Weights of a small GPT-style language model, trained from scratch on English Wikipedia: width 224, learned positions.
MLP neurons of a small language model. Each row is named by its layer, matrix (gate and up: input weights; down: output weights) and neuron, and shows model dimensions 80-207. Each number is 50 + 15 x the weight over its row's rms, rounded and kept within 0 to 99. A neuron's up and down rows have the sign that makes its largest values positive.
After each neuron's rows, "fires before" lists the tokens most often just after its 100 highest values on Wikipedia text that the model never trained on.

L2.gate275:50 29 21 28 43 76 48 30 51 62 39 50 58 65 40 43 47 59 56 94 36 33 28 58 60 47 69 27 50 17 51 51 60 68 41 38 53 28 50 47 66 68 53 64 68 53 77 77 47 56 53 51 68 71 14 44 76 27 58 62 64 29 61 21 39 23 44 45 58 70 57 47 48 49 29 64 39 14 63 40 29 37 49 48 68 62 31 82 38 48 62 62 55 53 54 53 42 46 62 38 56 37 61 58 36 62 48 68 21 36 54 60 45 30 47 51 50 56 27 52 44 35 56 39 63 43 68 81
L2.up275:54 33 35 52 46 62 73 38 26 59 47 64 60 54 65 43 73 69 61 29 57 63 52 44 32 65 40 52 65 73 42 67 59 60 44 34 57 47 67 31 34 41 57 38 43 50 47 52 30 25 34 64 53 26 46 56 62 43 77 99 74 54 47 17 47 31 45 49 48 58 51 67 39 76 20 43 42 60 55 43 56 58 47 52 49 34 58 42 61 55 43 55 54 50 30 80 64 21 44 41 08 53 64 50 49 44 43 41 10 30 44 50 75 25 53 33 37 50 32 53 61 44 51 38 66 52 69 63
L2.down275:48 35 18 56 60 84 49 54 57 44 39 43 80 51 71 38 51 53 74 65 52 52 42 53 50 61 42 59 57 33 58 57 55 43 43 57 52 47 78 52 62 48 62 51 78 57 55 51 72 44 52 62 62 58 52 47 48 59 45 68 44 30 78 59 56 52 40 55 53 44 29 23 36 46 04 69 56 25 46 36 51 66 47 68 42 60 70 80 57 74 54 21 45 41 09 46 38 37 50 55 59 23 26 63 46 51 40 66 47 19 40 55 58 26 67 45 69 38 60 71 46 59 60 48 35 68 26 40
fires before: "\n", "ounced", "ual", "p"

L3.gate54:60 46 64 33 09 60 51 30 36 52 59 63 58 50 55 44 47 53 51 60 22 52 75 77 22 49 39 71 59 38 51 57 53 48 47 59 34 70 44 51 74 29 27 70 52 51 32 54 35 46 33 42 43 71 29 35 46 75 73 51 72 43 63 47 36 55 10 52 62 32 58 30 44 77 18 57 37 44 80 60 45 49 22 36 44 33 54 47 68 50 54 47 38 34 40 50 58 42 24 45 45 38 56 24 60 46 54 30 61 33 66 47 66 22 36 30 34 60 37 51 52 73 32 34 57 63 39 66
L3.up54:31 66 56 37 33 68 73 40 38 77 19 29 66 49 38 31 55 38 46 74 50 57 80 62 43 44 29 77 31 31 53 54 55 54 39 65 53 77 58 64 45 51 55 54 55 58 77 54 54 49 45 56 69 47 60 62 40 48 38 56 44 29 71 40 77 44 53 56 24 50 58 38 51 38 31 52 38 32 85 67 42 27 56 67 49 66 43 21 52 57 76 20 49 22 49 12 37 45 45 37 62 37 54 29 56 45 20 36 64 10 30 25 35 47 59 24 26 41 51 50 62 48 58 41 59 45 66 49
L3.down54:32 60 47 55 77 58 25 39 65 38 52 44 30 30 63 24 67 39 25 61 51 43 38 51 37 38 31 54 25 46 33 45 54 66 57 53 51 69 45 47 74 67 29 45 71 48 41 20 61 54 34 59 55 52 42 40 71 65 30 43 47 58 70 61 76 41 37 47 26 67 58 47 49 55 34 43 19 39 45 23 31 41 72 49 54 57 45 57 85 37 42 74 44 42 58 40 42 48 71 48 39 60 71 66 41 44 11 38 47 55 55 58 65 37 64 50 49 57 56 73 43 22 58 75 64 51 36 78
fires before: "\n"

L3.gate88:27 63 49 57 17 35 44 71 54 72 45 52 40 66 77 53 66 51 56 36 47 57 54 23 49 73 52 76 50 70 51 53 53 64 64 76 38 47 56 36 43 66 66 87 77 46 43 74 40 38 41 45 84 23 23 35 54 40 53 63 44 34 61 62 31 84 58 49 71 84 42 45 59 07 33 28 40 56 67 53 58 38 41 25 44 63 50 64 65 69 55 56 47 58 51 25 44 57 45 52 56 43 24 29 45 59 41 65 42 45 35 36 70 46 50 59 44 50 51 48 62 48 45 81 35 48 33 17
L3.up88:39 49 85 77 29 48 56 39 60 20 23 50 67 91 66 36 69 62 53 57 66 61 48 64 76 46 60 62 44 47 77 52 45 42 73 58 53 11 68 45 69 73 76 41 45 50 47 43 52 45 44 38 54 48 53 30 52 38 35 58 30 63 31 50 48 54 67 57 66 68 37 61 59 27 80 64 34 68 59 80 42 24 45 52 39 65 33 57 63 67 37 56 71 48 47 66 52 34 72 57 51 39 07 53 56 61 37 50 49 59 37 39 57 46 56 62 52 32 50 36 45 66 44 74 55 37 60 49
L3.down88:54 44 82 28 47 68 67 85 47 50 32 56 15 54 47 46 43 67 57 39 57 40 35 55 69 48 55 54 54 68 47 54 24 22 72 40 19 28 54 37 54 40 62 48 58 66 39 64 13 45 41 63 57 69 22 58 64 54 43 65 68 26 69 64 61 24 53 46 54 78 48 26 37 35 59 71 48 75 51 14 66 34 51 36 46 41 48 57 60 48 64 46 49 61 75 68 55 50 66 38 60 57 49 39 56 52 50 14 55 47 63 48 41 69 65 52 65 10 74 28 56 39 52 62 41 25 57 26
fires before: "ition", "ed", "it", "l", "port", "fer"

L2.gate293:26 34 62 55 39 47 41 75 55 58 46 61 53 38 69 56 58 41 39 47 61 48 46 51 33 40 45 56 64 40 49 33 42 31 37 57 60 42 60 61 38 95 49 75 45 50 49 19 33 44 44 39 44 69 28 39 31 41 75 43 35 61 62 57 30 54 37 46 46 56 47 56 54 48 40 43 58 58 61 30 51 61 84 25 25 34 37 44 37 45 37 46 35 40 52 43 29 89 29 45 51 41 64 42 65 65 48 46 45 47 59 37 52 56 42 67 29 51 55 60 52 53 43 80 48 46 53 72
L2.up293:42 51 48 55 30 46 39 64 38 47 82 61 77 43 65 72 24 47 44 53 72 54 51 50 54 37 53 72 59 68 77 51 50 68 54 45 40 62 51 58 37 26 86 61 55 23 30 46 35 54 38 43 51 42 50 72 41 65 56 47 85 36 42 69 54 50 49 31 53 61 01 37 41 46 54 52 32 64 46 06 41 60 67 39 75 50 86 41 70 52 63 36 44 45 32 74 48 20 39 59 59 52 54 48 55 34 55 69 48 46 35 13 64 34 53 20 71 54 54 29 48 82 55 48 26 35 48 26
L2.down293:38 45 42 44 51 45 22 55 73 53 55 19 40 52 66 60 44 70 31 60 60 65 30 45 12 61 52 55 39 36 59 46 47 65 54 74 37 68 49 47 42 50 44 51 57 55 40 34 03 63 62 29 65 67 54 52 20 79 56 55 68 64 27 37 61 61 58 61 49 57 38 46 33 40 42 62 80 45 55 44 68 67 72 60 65 46 19 59 67 44 34 48 47 29 59 51 78 71 18 66 46 50 50 63 53 51 39 60 35 40 19 64 51 41 62 38 66 49 69 46 34 42 61 54 71 28 46 65
fires before: "ed", "er", "ing", "s", "or"

L2.gate46:50 74 80 37 37 62 74 28 80 59 55 34 46 29 50 63 48 39 70 40 41 55 66 64 33 57 44 57 45 39 44 58 42 51 37 50 36 51 49 85 62 37 18 50 86 53 63 43 78 58 48 60 64 61 47 90 63 65 42 39 43 47 66 45 40 60 36 56 63 48 45 56 65 78 55 58 50 58 28 63 21 51 40 57 40 37 20 49 74 45 89 45 73 40 51 46 31 34 20 42 63 37 61 36 51 47 31 36 44 43 58 38 44 42 54 62 60 90 57 15 34 45 48 76 19 49 53 57
L2.up46:48 53 48 70 48 30 32 64 44 55 51 65 57 32 52 17 53 66 27 61 47 29 19 60 43 49 68 35 28 24 63 39 55 59 36 48 44 55 36 44 79 58 45 83 64 67 35 46 65 69 62 70 37 56 50 69 34 56 80 41 69 42 62 50 22 51 38 50 59 49 46 45 70 49 57 27 35 26 44 51 40 61 44 39 58 32 43 55 42 36 56 83 61 56 30 26 73 23 58 58 66 48 60 44 69 31 61 31 49 41 42 45 85 76 48 52 61 36 90 48 64 46 27 37 65 66 53 49
L2.down46:68 40 60 53 45 42 59 45 61 55 55 32 38 21 47 53 25 58 44 52 22 51 39 62 35 28 43 66 62 30 55 64 18 55 42 56 62 57 76 56 80 55 37 54 70 45 74 38 49 68 55 52 54 75 54 51 33 47 56 47 50 11 53 43 45 35 06 55 78 46 26 42 50 65 66 56 38 53 56 43 29 65 50 36 62 40 39 46 67 35 44 64 70 58 49 27 53 70 55 10 45 62 35 66 67 43 37 32 73 51 89 57 44 44 59 54 78 47 70 58 49 50 38 68 63 54 69 48
fires before: "ican", "ute", "ian", "ut", "ist"

L3.gate138:37 50 61 52 64 49 34 41 51 55 55 41 43 30 38 61 60 50 45 43 14 43 57 78 59 19 47 47 53 36 45 36 59 73 27 62 42 45 69 99 48 43 34 46 55 34 74 78 59 58 54 69 47 61 41 49 38 49 63 24 48 37 74 45 45 48 15 56 51 43 56 65 73 43 46 51 26 28 18 46 49 42 45 53 59 27 61 38 58 20 36 31 67 65 81 32 40 64 59 55 51 58 49 62 86 52 65 62 57 54 51 52 57 48 53 58 51 45 72 29 36 31 81 82 58 28 72 41
L3.up138:69 69 57 34 36 49 61 40 37 87 48 37 29 34 27 50 64 49 55 62 25 38 59 77 35 46 39 45 40 37 37 36 45 55 18 43 33 60 76 99 22 29 41 35 60 53 52 51 52 58 59 46 47 52 46 75 38 83 40 49 57 41 58 44 37 35 17 69 49 45 31 62 75 38 42 38 56 48 28 24 50 39 66 58 55 18 71 54 52 34 48 46 41 61 67 53 26 66 46 53 51 37 38 43 47 47 80 56 65 45 58 23 69 43 43 53 63 35 75 42 50 39 75 81 52 59 55 33
L3.down138:48 47 56 28 34 67 35 41 55 61 46 40 34 22 70 57 41 39 48 47 18 44 55 81 62 51 39 54 39 57 41 56 54 45 25 42 45 30 79 92 65 24 56 48 43 50 27 54 48 59 46 52 93 61 55 55 34 64 62 40 72 52 52 26 61 33 31 29 41 56 41 47 29 55 77 31 19 16 28 54 51 33 31 42 46 19 62 37 66 49 72 55 80 33 67 57 23 47 62 79 58 64 81 69 56 53 64 58 48 37 31 39 37 43 39 52 67 43 81 66 22 35 54 62 20 53 48 46
fires before: "n", "ist", "ag", "us", "e", "ute"

L2.gate314:68 50 34 18 42 61 87 40 58 59 36 73 79 73 45 47 60 33 40 79 38 32 35 36 46 70 14 45 37 37 40 52 57 71 37 52 27 41 63 78 51 25 39 81 75 26 68 41 37 57 47 67 31 45 44 74 45 31 62 69 49 52 65 58 39 35 53 54 63 79 41 57 70 48 35 30 45 51 39 44 39 41 42 38 57 42 55 62 58 64 38 53 48 63 45 64 42 52 50 51 32 61 25 38 48 63 64 60 68 59 75 28 38 59 42 63 63 69 73 08 45 39 37 54 58 47 45 79
L2.up314:50 51 61 35 61 54 44 25 65 66 28 59 94 53 47 46 31 59 17 81 52 47 40 27 55 31 57 65 38 40 48 43 53 60 16 44 40 24 61 75 65 18 35 45 88 43 51 48 55 60 74 61 67 45 31 72 36 43 53 56 45 46 43 46 68 47 53 40 63 60 66 60 52 67 27 54 53 49 28 68 51 30 33 47 72 60 71 79 45 43 43 46 44 63 64 18 49 57 49 51 32 38 29 44 53 54 47 55 50 70 70 67 60 47 62 70 27 50 55 21 37 32 63 35 49 85 61 63
L2.down314:51 19 66 40 44 58 74 56 54 47 44 83 69 51 41 50 36 37 37 65 37 53 46 47 44 31 24 56 62 58 29 52 57 79 52 74 51 29 53 52 40 35 28 61 29 43 33 33 35 27 27 48 46 49 58 38 57 50 44 26 59 46 44 50 70 15 34 48 71 51 65 56 63 45 60 61 44 47 66 51 38 67 40 33 70 55 37 52 55 35 53 39 72 70 73 40 71 70 35 50 71 71 54 54 14 42 62 55 83 54 52 25 60 79 47 67 50 59 41 49 56 24 56 19 38 49 52 50
fires before: "ute", "ut", "ution", "lection", "lect", "lege"

L2.gate221:31 80 39 39 63 47 18 46 71 64 72 14 58 50 48 65 64 54 25 36 73 59 48 72 53 19 58 31 58 35 30 46 49 39 26 47 80 56 66 21 46 66 29 77 56 45 76 49 63 48 57 38 46 78 32 51 57 54 31 70 53 63 45 70 40 23 26 33 57 27 46 42 54 48 59 35 56 49 56 64 43 47 40 35 58 28 48 36 31 55 38 33 39 49 48 20 61 60 62 71 27 46 50 52 40 49 51 36 37 67 56 36 47 79 38 38 46 58 30 54 38 24 67 79 66 64 78 43
L2.up221:58 62 49 69 53 46 42 68 48 63 49 37 48 37 59 55 51 48 49 38 35 60 42 78 66 35 48 47 53 52 50 42 39 84 47 58 57 69 38 35 36 19 33 44 10 41 42 66 31 40 57 79 63 51 32 79 57 30 55 68 74 44 39 55 21 40 19 45 44 42 46 77 55 53 38 22 36 55 67 59 21 86 53 20 55 39 52 34 48 71 54 56 49 38 66 50 50 36 63 44 33 75 59 64 56 30 55 67 55 49 25 34 72 50 45 57 50 34 61 29 80 56 35 66 64 35 59 38
L2.down221:70 55 33 52 55 10 55 50 51 53 57 27 58 49 45 71 43 70 52 57 45 33 54 37 37 41 53 64 41 49 57 42 40 93 58 38 42 66 46 14 54 42 44 49 47 32 45 89 50 57 51 43 62 52 38 40 56 28 42 49 61 28 39 40 42 39 56 41 27 46 36 46 79 42 70 50 39 33 51 44 18 70 46 48 50 42 53 60 63 40 46 58 66 46 60 42 76 66 56 56 49 59 50 36 38 37 39 66 63 40 43 52 54 60 70 48 35 29 55 47 70 47 67 57 63 52 72 32
fires before: " •", "q", "h", "us", "ity", "ett"

L2.gate55:49 61 52 71 21 77 76 48 50 62 58 41 50 59 51 34 56 47 66 44 62 42 58 69 49 31 50 41 46 46 47 61 54 87 44 42 43 59 67 44 23 52 56 48 48 79 67 47 16 50 52 34 42 49 39 40 39 76 45 55 80 56 76 39 59 39 51 68 69 56 56 48 54 52 32 27 54 79 33 50 46 62 41 64 76 59 69 68 41 55 52 75 42 77 36 36 28 65 55 49 47 33 49 65 48 59 59 83 41 56 46 35 56 39 50 20 59 82 58 34 50 40 65 29 45 33 61 31
L2.up55:40 50 66 37 31 34 40 57 35 47 62 63 53 24 53 34 39 30 59 40 35 52 46 34 29 43 67 35 36 50 53 91 56 57 36 56 61 56 41 56 52 42 65 45 42 71 19 23 38 83 48 31 56 53 35 64 25 63 56 47 39 33 62 64 53 62 56 34 69 40 51 54 36 52 46 47 53 50 45 73 76 33 47 41 66 49 46 17 72 73 89 62 40 50 41 38 30 69 49 33 60 54 56 43 46 36 60 32 30 55 21 43 98 16 55 64 52 42 64 34 92 34 49 70 48 37 44 35
L2.down55:37 53 34 36 49 56 44 52 57 59 50 63 42 53 43 56 61 68 43 44 46 47 35 55 52 59 78 54 36 38 28 59 99 41 40 35 41 54 36 71 61 56 69 23 49 44 55 52 47 45 58 58 45 31 41 83 53 59 74 18 69 48 27 21 51 26 46 36 28 44 69 47 34 70 35 62 71 25 41 61 61 38 60 38 62 70 46 53 54 42 61 56 39 52 40 12 49 60 28 57 52 61 27 56 46 60 55 32 51 55 81 36 77 43 66 28 08 49 52 29 55 68 27 68 28 48 45 53
fires before: " be", "ing", "es", "ually", "ren"

L3.gate132:47 64 47 59 38 71 59 15 38 23 44 57 42 68 62 66 72 22 54 42 63 39 56 52 58 51 65 48 68 37 50 66 34 65 53 61 62 20 57 43 65 49 60 36 31 55 61 41 47 41 31 48 46 48 73 35 22 68 72 46 43 79 61 52 53 47 43 85 63 38 45 41 47 74 39 33 44 44 56 74 37 65 36 71 34 68 46 66 41 41 52 63 56 63 38 34 51 56 31 40 45 15 51 41 57 38 46 73 25 34 57 55 54 39 22 58 45 94 38 56 44 31 45 58 53 65 71 73
L3.up132:58 69 33 53 53 73 39 36 23 70 67 43 74 40 65 56 50 26 80 54 41 32 52 37 42 28 68 36 25 56 64 49 62 59 50 42 51 66 78 51 28 53 83 65 52 67 37 85 42 48 38 26 49 38 47 76 50 40 59 52 56 58 59 46 59 48 52 48 55 50 31 31 60 45 62 57 26 42 33 38 29 22 44 68 91 79 46 50 49 41 46 80 67 70 23 39 22 52 70 51 42 31 27 60 65 53 49 59 66 34 46 37 31 29 54 34 49 45 49 16 63 34 69 59 81 40 59 47
L3.down132:66 58 44 72 34 65 87 18 53 45 39 61 55 37 71 46 50 64 51 43 44 57 63 23 29 30 51 44 30 46 63 40 37 57 83 55 79 62 77 64 43 73 44 38 49 63 47 48 66 66 49 39 30 32 50 62 63 65 51 38 50 34 67 68 43 33 69 69 79 71 71 13 68 37 58 71 42 70 37 34 24 40 44 52 48 65 60 57 99 33 29 57 31 68 44 49 43 45 53 54 48 50 30 43 49 41 37 31 52 60 48 61 39 64 58 47 65 46 72 12 68 52 49 44 73 39 55 58
fires before: "als", "al", "ing", "ers", " in", "s"

L3.gate87:67 46 64 48 58 55 40 60 69 25 20 28 52 82 59 39 65 64 58 60 34 26 48 52 53 41 73 60 64 28 60 42 57 51 50 43 49 31 65 56 48 75 54 37 68 77 56 65 90 67 52 41 60 83 47 47 41 69 46 35 14 62 14 50 33 33 37 49 49 57 58 60 57 53 30 71 64 58 72 63 55 56 19 48 60 44 46 44 38 41 30 59 40 30 56 54 60 70 54 33 32 22 46 47 34 58 31 67 51 35 44 48 59 51 26 66 58 53 59 41 76 57 48 59 48 55 68 73
L3.up87:31 63 15 49 58 18 36 63 53 33 56 30 74 08 55 75 63 58 31 39 55 00 39 42 47 50 60 18 57 49 46 50 70 40 69 48 70 37 91 75 73 50 51 72 59 69 73 62 64 64 44 87 57 37 53 44 62 43 50 75 49 29 22 52 49 47 43 37 36 69 23 57 59 42 32 65 32 41 66 42 52 51 48 46 44 40 40 37 52 41 81 58 47 28 50 72 51 57 38 43 43 52 49 60 48 54 68 33 42 54 64 46 29 50 43 64 44 79 49 78 50 51 45 66 54 41 57 58
L3.down87:52 62 38 28 31 53 49 30 56 61 18 57 57 59 34 53 39 33 64 53 32 36 64 73 02 34 40 59 50 77 66 44 49 38 35 67 35 61 31 25 65 56 39 52 35 61 51 84 49 32 43 61 31 66 54 24 42 56 37 78 65 57 27 63 39 47 15 48 54 41 78 56 05 63 39 64 54 31 49 50 68 54 34 54 53 28 36 49 63 61 58 67 45 22 62 30 49 40 83 65 52 55 56 38 45 48 41 45 49 62 55 49 48 38 43 56 05 68 70 40 59 61 47 43 51 57 54 49
fires before: " |", ":", "s", " (", ",", "ords"

L2.gate286:51 54 39 39 52 72 28 30 60 48 21 49 54 55 75 63 55 40 34 73 42 46 40 48 64 49 43 49 60 45 48 51 56 44 45 76 53 48 53 28 46 31 53 46 40 40 53 59 47 52 36 56 55 57 71 38 50 40 82 68 63 66 35 58 40 44 39 69 35 50 57 78 88 46 41 49 29 54 59 31 30 40 47 66 34 51 38 47 35 62 46 59 43 72 32 61 52 69 41 60 53 84 51 71 51 42 54 41 58 36 77 21 88 47 66 40 60 44 44 33 51 61 25 34 59 67 57 47
L2.up286:45 72 58 61 41 43 64 52 37 59 50 38 68 50 51 51 80 38 39 82 60 29 57 47 59 66 29 55 56 63 40 50 58 45 58 54 31 59 61 21 64 25 71 53 30 26 53 78 32 45 44 53 52 49 65 50 45 42 64 70 56 69 49 35 23 47 12 27 22 48 57 64 76 31 51 53 54 69 46 29 47 39 42 61 58 68 35 52 63 57 42 67 61 42 61 74 58 43 54 50 50 89 29 67 60 56 53 76 66 35 85 14 73 53 62 38 67 49 41 64 44 79 32 32 47 68 54 51
L2.down286:38 33 52 34 64 69 45 54 51 42 75 57 71 52 40 64 38 46 60 45 60 54 57 49 39 22 48 53 41 66 37 71 54 48 54 31 59 52 47 31 75 65 55 45 42 74 37 26 26 23 50 55 58 44 18 29 39 29 62 16 41 49 33 36 76 45 65 35 56 62 54 49 10 62 30 56 44 39 51 41 65 60 38 31 35 42 60 40 74 23 49 29 57 39 47 56 45 42 53 51 46 22 34 61 24 39 51 59 31 40 59 60 60 38 66 52 40 51 55 58 59 51 55 58 45 77 47 53
fires before: "\n"

L2.gate400:43 71 64 59 48 44 65 45 30 57 26 94 62 60 68 38 41 40 74 47 64 56 42 36 48 74 63 48 42 73 29 40 59 61 56 62 47 52 58 30 47 61 77 61 55 50 38 45 49 44 36 46 35 27 66 35 39 43 59 59 28 59 64 43 03 48 53 62 57 45 55 42 46 65 63 45 20 31 36 23 37 56 43 29 26 36 50 29 54 82 73 64 59 35 52 48 48 44 30 32 41 28 38 52 53 49 78 50 63 64 46 55 65 33 29 54 51 69 39 55 48 56 29 51 46 45 50 55
L2.up400:56 73 51 54 94 45 59 46 56 60 39 67 85 51 55 64 54 43 70 43 50 73 54 77 57 45 42 27 36 63 23 79 46 51 74 71 68 52 52 30 29 46 76 53 51 53 34 24 28 42 26 75 60 36 70 44 20 63 43 67 34 67 54 39 38 42 51 51 43 60 23 39 50 49 41 35 31 72 44 46 20 26 42 59 42 64 52 43 52 54 78 34 64 29 49 56 75 29 73 53 46 36 21 44 75 48 37 48 79 33 63 53 48 63 27 32 65 45 20 67 44 52 49 76 56 43 62 66
L2.down400:39 60 29 49 56 52 52 28 65 67 66 59 52 41 61 58 25 58 45 25 37 43 45 68 44 72 61 64 21 43 47 53 78 80 60 65 60 42 44 63 51 64 62 48 73 58 28 69 44 34 50 71 39 22 47 53 45 60 49 56 54 31 29 51 19 12 46 61 45 22 47 55 39 58 58 42 34 19 52 54 25 66 30 33 45 79 50 44 71 43 40 65 39 55 48 59 77 46 31 53 42 39 62 52 47 50 62 45 76 36 35 50 57 52 38 34 43 68 57 61 77 42 49 50 64 73 63 64
fires before: "ed", "al", "als", "ach", "-"

L3.gate61:42 57 63 48 58 49 54 38 42 73 26 21 71 70 65 27 52 41 57 58 54 58 62 61 32 39 37 31 57 38 25 38 54 54 72 38 70 51 55 54 54 58 63 16 58 66 52 47 73 53 62 40 46 58 59 53 51 77 71 52 44 80 78 44 56 56 37 79 31 48 52 40 52 45 32 39 44 54 69 73 36 36 36 49 29 59 48 64 44 54 77 60 60 53 31 45 41 52 46 50 34 32 15 47 45 66 57 35 43 51 42 76 46 39 40 29 48 70 39 38 56 42 55 60 51 64 53 74
L3.up61:33 51 53 13 54 31 71 57 31 54 35 21 54 84 58 60 32 39 50 73 87 43 49 60 26 21 55 27 42 40 39 42 65 50 67 70 67 39 29 54 07 59 75 32 67 77 31 45 77 45 46 31 47 63 51 57 58 44 45 53 35 55 62 42 42 50 46 37 40 55 29 46 36 62 69 52 64 57 71 62 33 58 34 47 61 61 41 54 45 45 50 51 58 17 49 61 58 67 55 33 49 33 50 82 37 56 59 36 71 47 38 55 60 69 41 62 32 45 33 57 51 18 62 42 46 60 68 52
L3.down61:52 67 14 42 35 52 45 70 31 31 27 45 57 68 66 27 36 59 50 70 50 61 68 40 18 52 65 60 52 44 50 30 63 73 54 51 49 37 56 55 15 44 51 33 58 61 42 25 60 72 44 51 54 60 44 43 34 43 36 45 33 76 39 47 36 56 58 16 41 43 56 68 49 55 41 81 47 76 32 75 51 62 51 43 45 28 79 54 64 53 68 51 24 31 85 56 61 14 56 32 35 63 67 53 42 54 87 73 55 41 34 24 57 51 58 26 42 52 50 49 59 62 58 44 44 54 59 70
fires before: "al", "'s", "als", ";"

L2.gate323:42 69 51 45 59 57 61 68 55 50 32 59 72 61 49 27 86 37 25 63 48 58 49 69 40 37 54 37 31 36 42 23 65 44 44 46 80 35 80 37 82 54 45 52 45 67 65 56 36 36 39 37 36 36 24 64 28 29 52 54 44 62 81 56 60 46 37 45 55 64 38 32 58 15 64 58 39 72 39 59 67 68 52 37 49 65 50 47 39 72 45 80 35 44 41 01 47 69 49 24 53 28 44 49 40 60 53 57 45 52 63 57 63 61 49 70 41 40 65 36 43 36 31 65 43 52 39 37
L2.up323:49 61 49 50 38 39 57 46 43 39 51 48 52 51 47 50 85 58 47 62 31 53 88 83 37 21 49 52 68 55 57 51 61 79 65 55 61 44 57 20 38 59 68 48 64 42 12 44 45 54 32 62 59 56 40 38 54 47 58 71 51 47 56 57 46 49 64 57 59 42 00 59 52 42 56 45 47 64 69 72 31 32 44 49 69 58 56 58 61 70 45 35 77 69 22 21 42 23 60 42 08 52 32 66 63 49 54 11 62 28 36 35 48 37 39 71 77 25 08 38 42 64 57 70 32 60 52 46
L2.down323:48 48 50 40 66 49 74 20 35 50 67 49 41 40 45 43 56 84 56 51 40 28 58 38 45 37 46 71 59 65 51 48 42 58 44 36 65 41 76 84 69 56 34 39 47 33 15 44 45 71 38 54 58 29 54 60 64 38 31 27 49 44 71 51 38 24 71 67 70 53 48 22 44 62 43 55 30 66 41 47 39 13 61 50 50 34 39 61 76 19 45 17 57 66 65 46 42 37 30 61 46 31 67 49 46 48 48 31 62 59 44 32 52 61 19 62 39 34 56 42 51 52 32 64 46 50 45 50
fires before: "it", "ed", "ition", "ing", "ion"

L3.gate46:49 64 35 18 28 30 42 47 45 51 31 51 34 52 38 28 50 53 46 44 38 50 38 40 36 65 81 68 49 72 68 58 70 60 21 44 59 76 27 92 47 37 34 60 33 59 64 67 35 57 44 54 80 55 31 64 57 45 74 45 37 48 52 69 41 48 38 52 83 49 72 62 79 53 55 47 68 34 45 72 48 47 57 59 63 72 65 48 50 68 59 49 29 48 30 37 31 47 46 57 62 58 47 34 56 52 19 43 58 31 36 35 59 25 59 54 32 41 51 45 26 32 43 68 53 69 47 24
L3.up46:68 62 72 42 48 59 37 61 37 54 34 32 58 63 37 49 69 44 33 22 32 70 22 50 39 29 78 51 58 68 62 44 44 54 38 32 54 70 51 57 70 41 61 65 38 41 42 63 33 30 43 93 71 33 47 47 44 63 21 32 37 50 37 80 57 37 32 43 52 63 54 78 71 37 77 59 49 18 60 48 12 22 54 60 48 34 65 25 78 49 62 30 56 48 53 85 42 37 51 44 66 38 45 59 28 68 48 31 47 70 66 43 53 83 65 37 53 44 44 72 19 63 47 80 46 70 61 44
L3.down46:54 34 48 63 69 33 76 34 76 37 69 49 59 69 37 31 70 73 23 24 42 69 56 26 49 62 28 49 58 39 44 53 30 89 64 35 52 49 45 42 33 51 61 66 33 39 42 60 33 55 49 65 84 58 43 46 43 39 39 21 45 40 65 89 64 57 56 55 40 78 76 55 35 40 75 43 52 73 65 34 19 54 40 66 44 46 44 76 70 45 53 48 26 43 40 39 69 26 32 80 61 63 22 41 53 55 87 43 24 56 71 61 71 70 58 58 73 45 76 38 41 50 31 59 52 57 61 52
fires before: "ce", "ces", "ing", "se", "ts", "ed"

L2.gate63:55 59 79 62 39 66 29 34 57 52 78 48 64 46 72 67 36 58 60 69 68 33 47 48 42 46 76 27 54 54 48 57 62 61 60 66 43 54 80 31 66 50 71 41 30 54 07 45 45 56 37 24 43 56 47 39 36 83 28 39 46 61 67 48 54 43 66 32 52 48 61 24 40 60 33 22 46 49 63 52 45 15 34 61 82 84 31 69 26 65 43 56 54 57 37 41 55 27 46 51 50 53 21 73 53 48 61 49 63 42 43 09 48 12 30 40 61 55 58 39 42 72 31 46 43 48 31 73
L2.up63:61 63 71 80 49 66 76 32 52 46 52 63 44 18 66 57 45 65 63 34 26 49 70 55 32 39 49 33 68 64 36 47 35 37 66 58 56 55 45 30 39 58 66 69 45 32 20 41 16 51 32 56 40 39 49 52 63 42 60 51 49 71 69 81 48 48 20 29 19 71 32 39 54 36 74 68 61 60 57 47 23 54 31 41 35 74 48 30 54 54 68 57 44 44 41 63 59 43 44 43 57 38 36 40 60 55 63 53 70 47 61 44 66 45 30 29 58 68 67 83 49 81 36 45 32 55 40 35
L2.down63:61 61 33 87 62 28 53 39 65 39 71 62 23 86 52 77 78 29 51 31 61 47 29 62 53 21 53 39 48 49 73 43 71 41 33 63 37 34 44 25 47 66 62 47 77 60 40 47 26 47 57 59 35 49 31 52 40 43 44 28 42 58 68 19 54 61 74 52 37 34 17 75 50 53 37 70 64 59 51 49 55 64 37 52 62 44 23 49 30 39 42 60 59 55 53 49 48 42 45 58 34 63 45 54 37 48 76 70 34 64 38 58 49 67 35 44 31 51 35 61 42 43 48 31 32 78 56 57
fires before: "ing", "als", "ers", "al", "ren", "ality"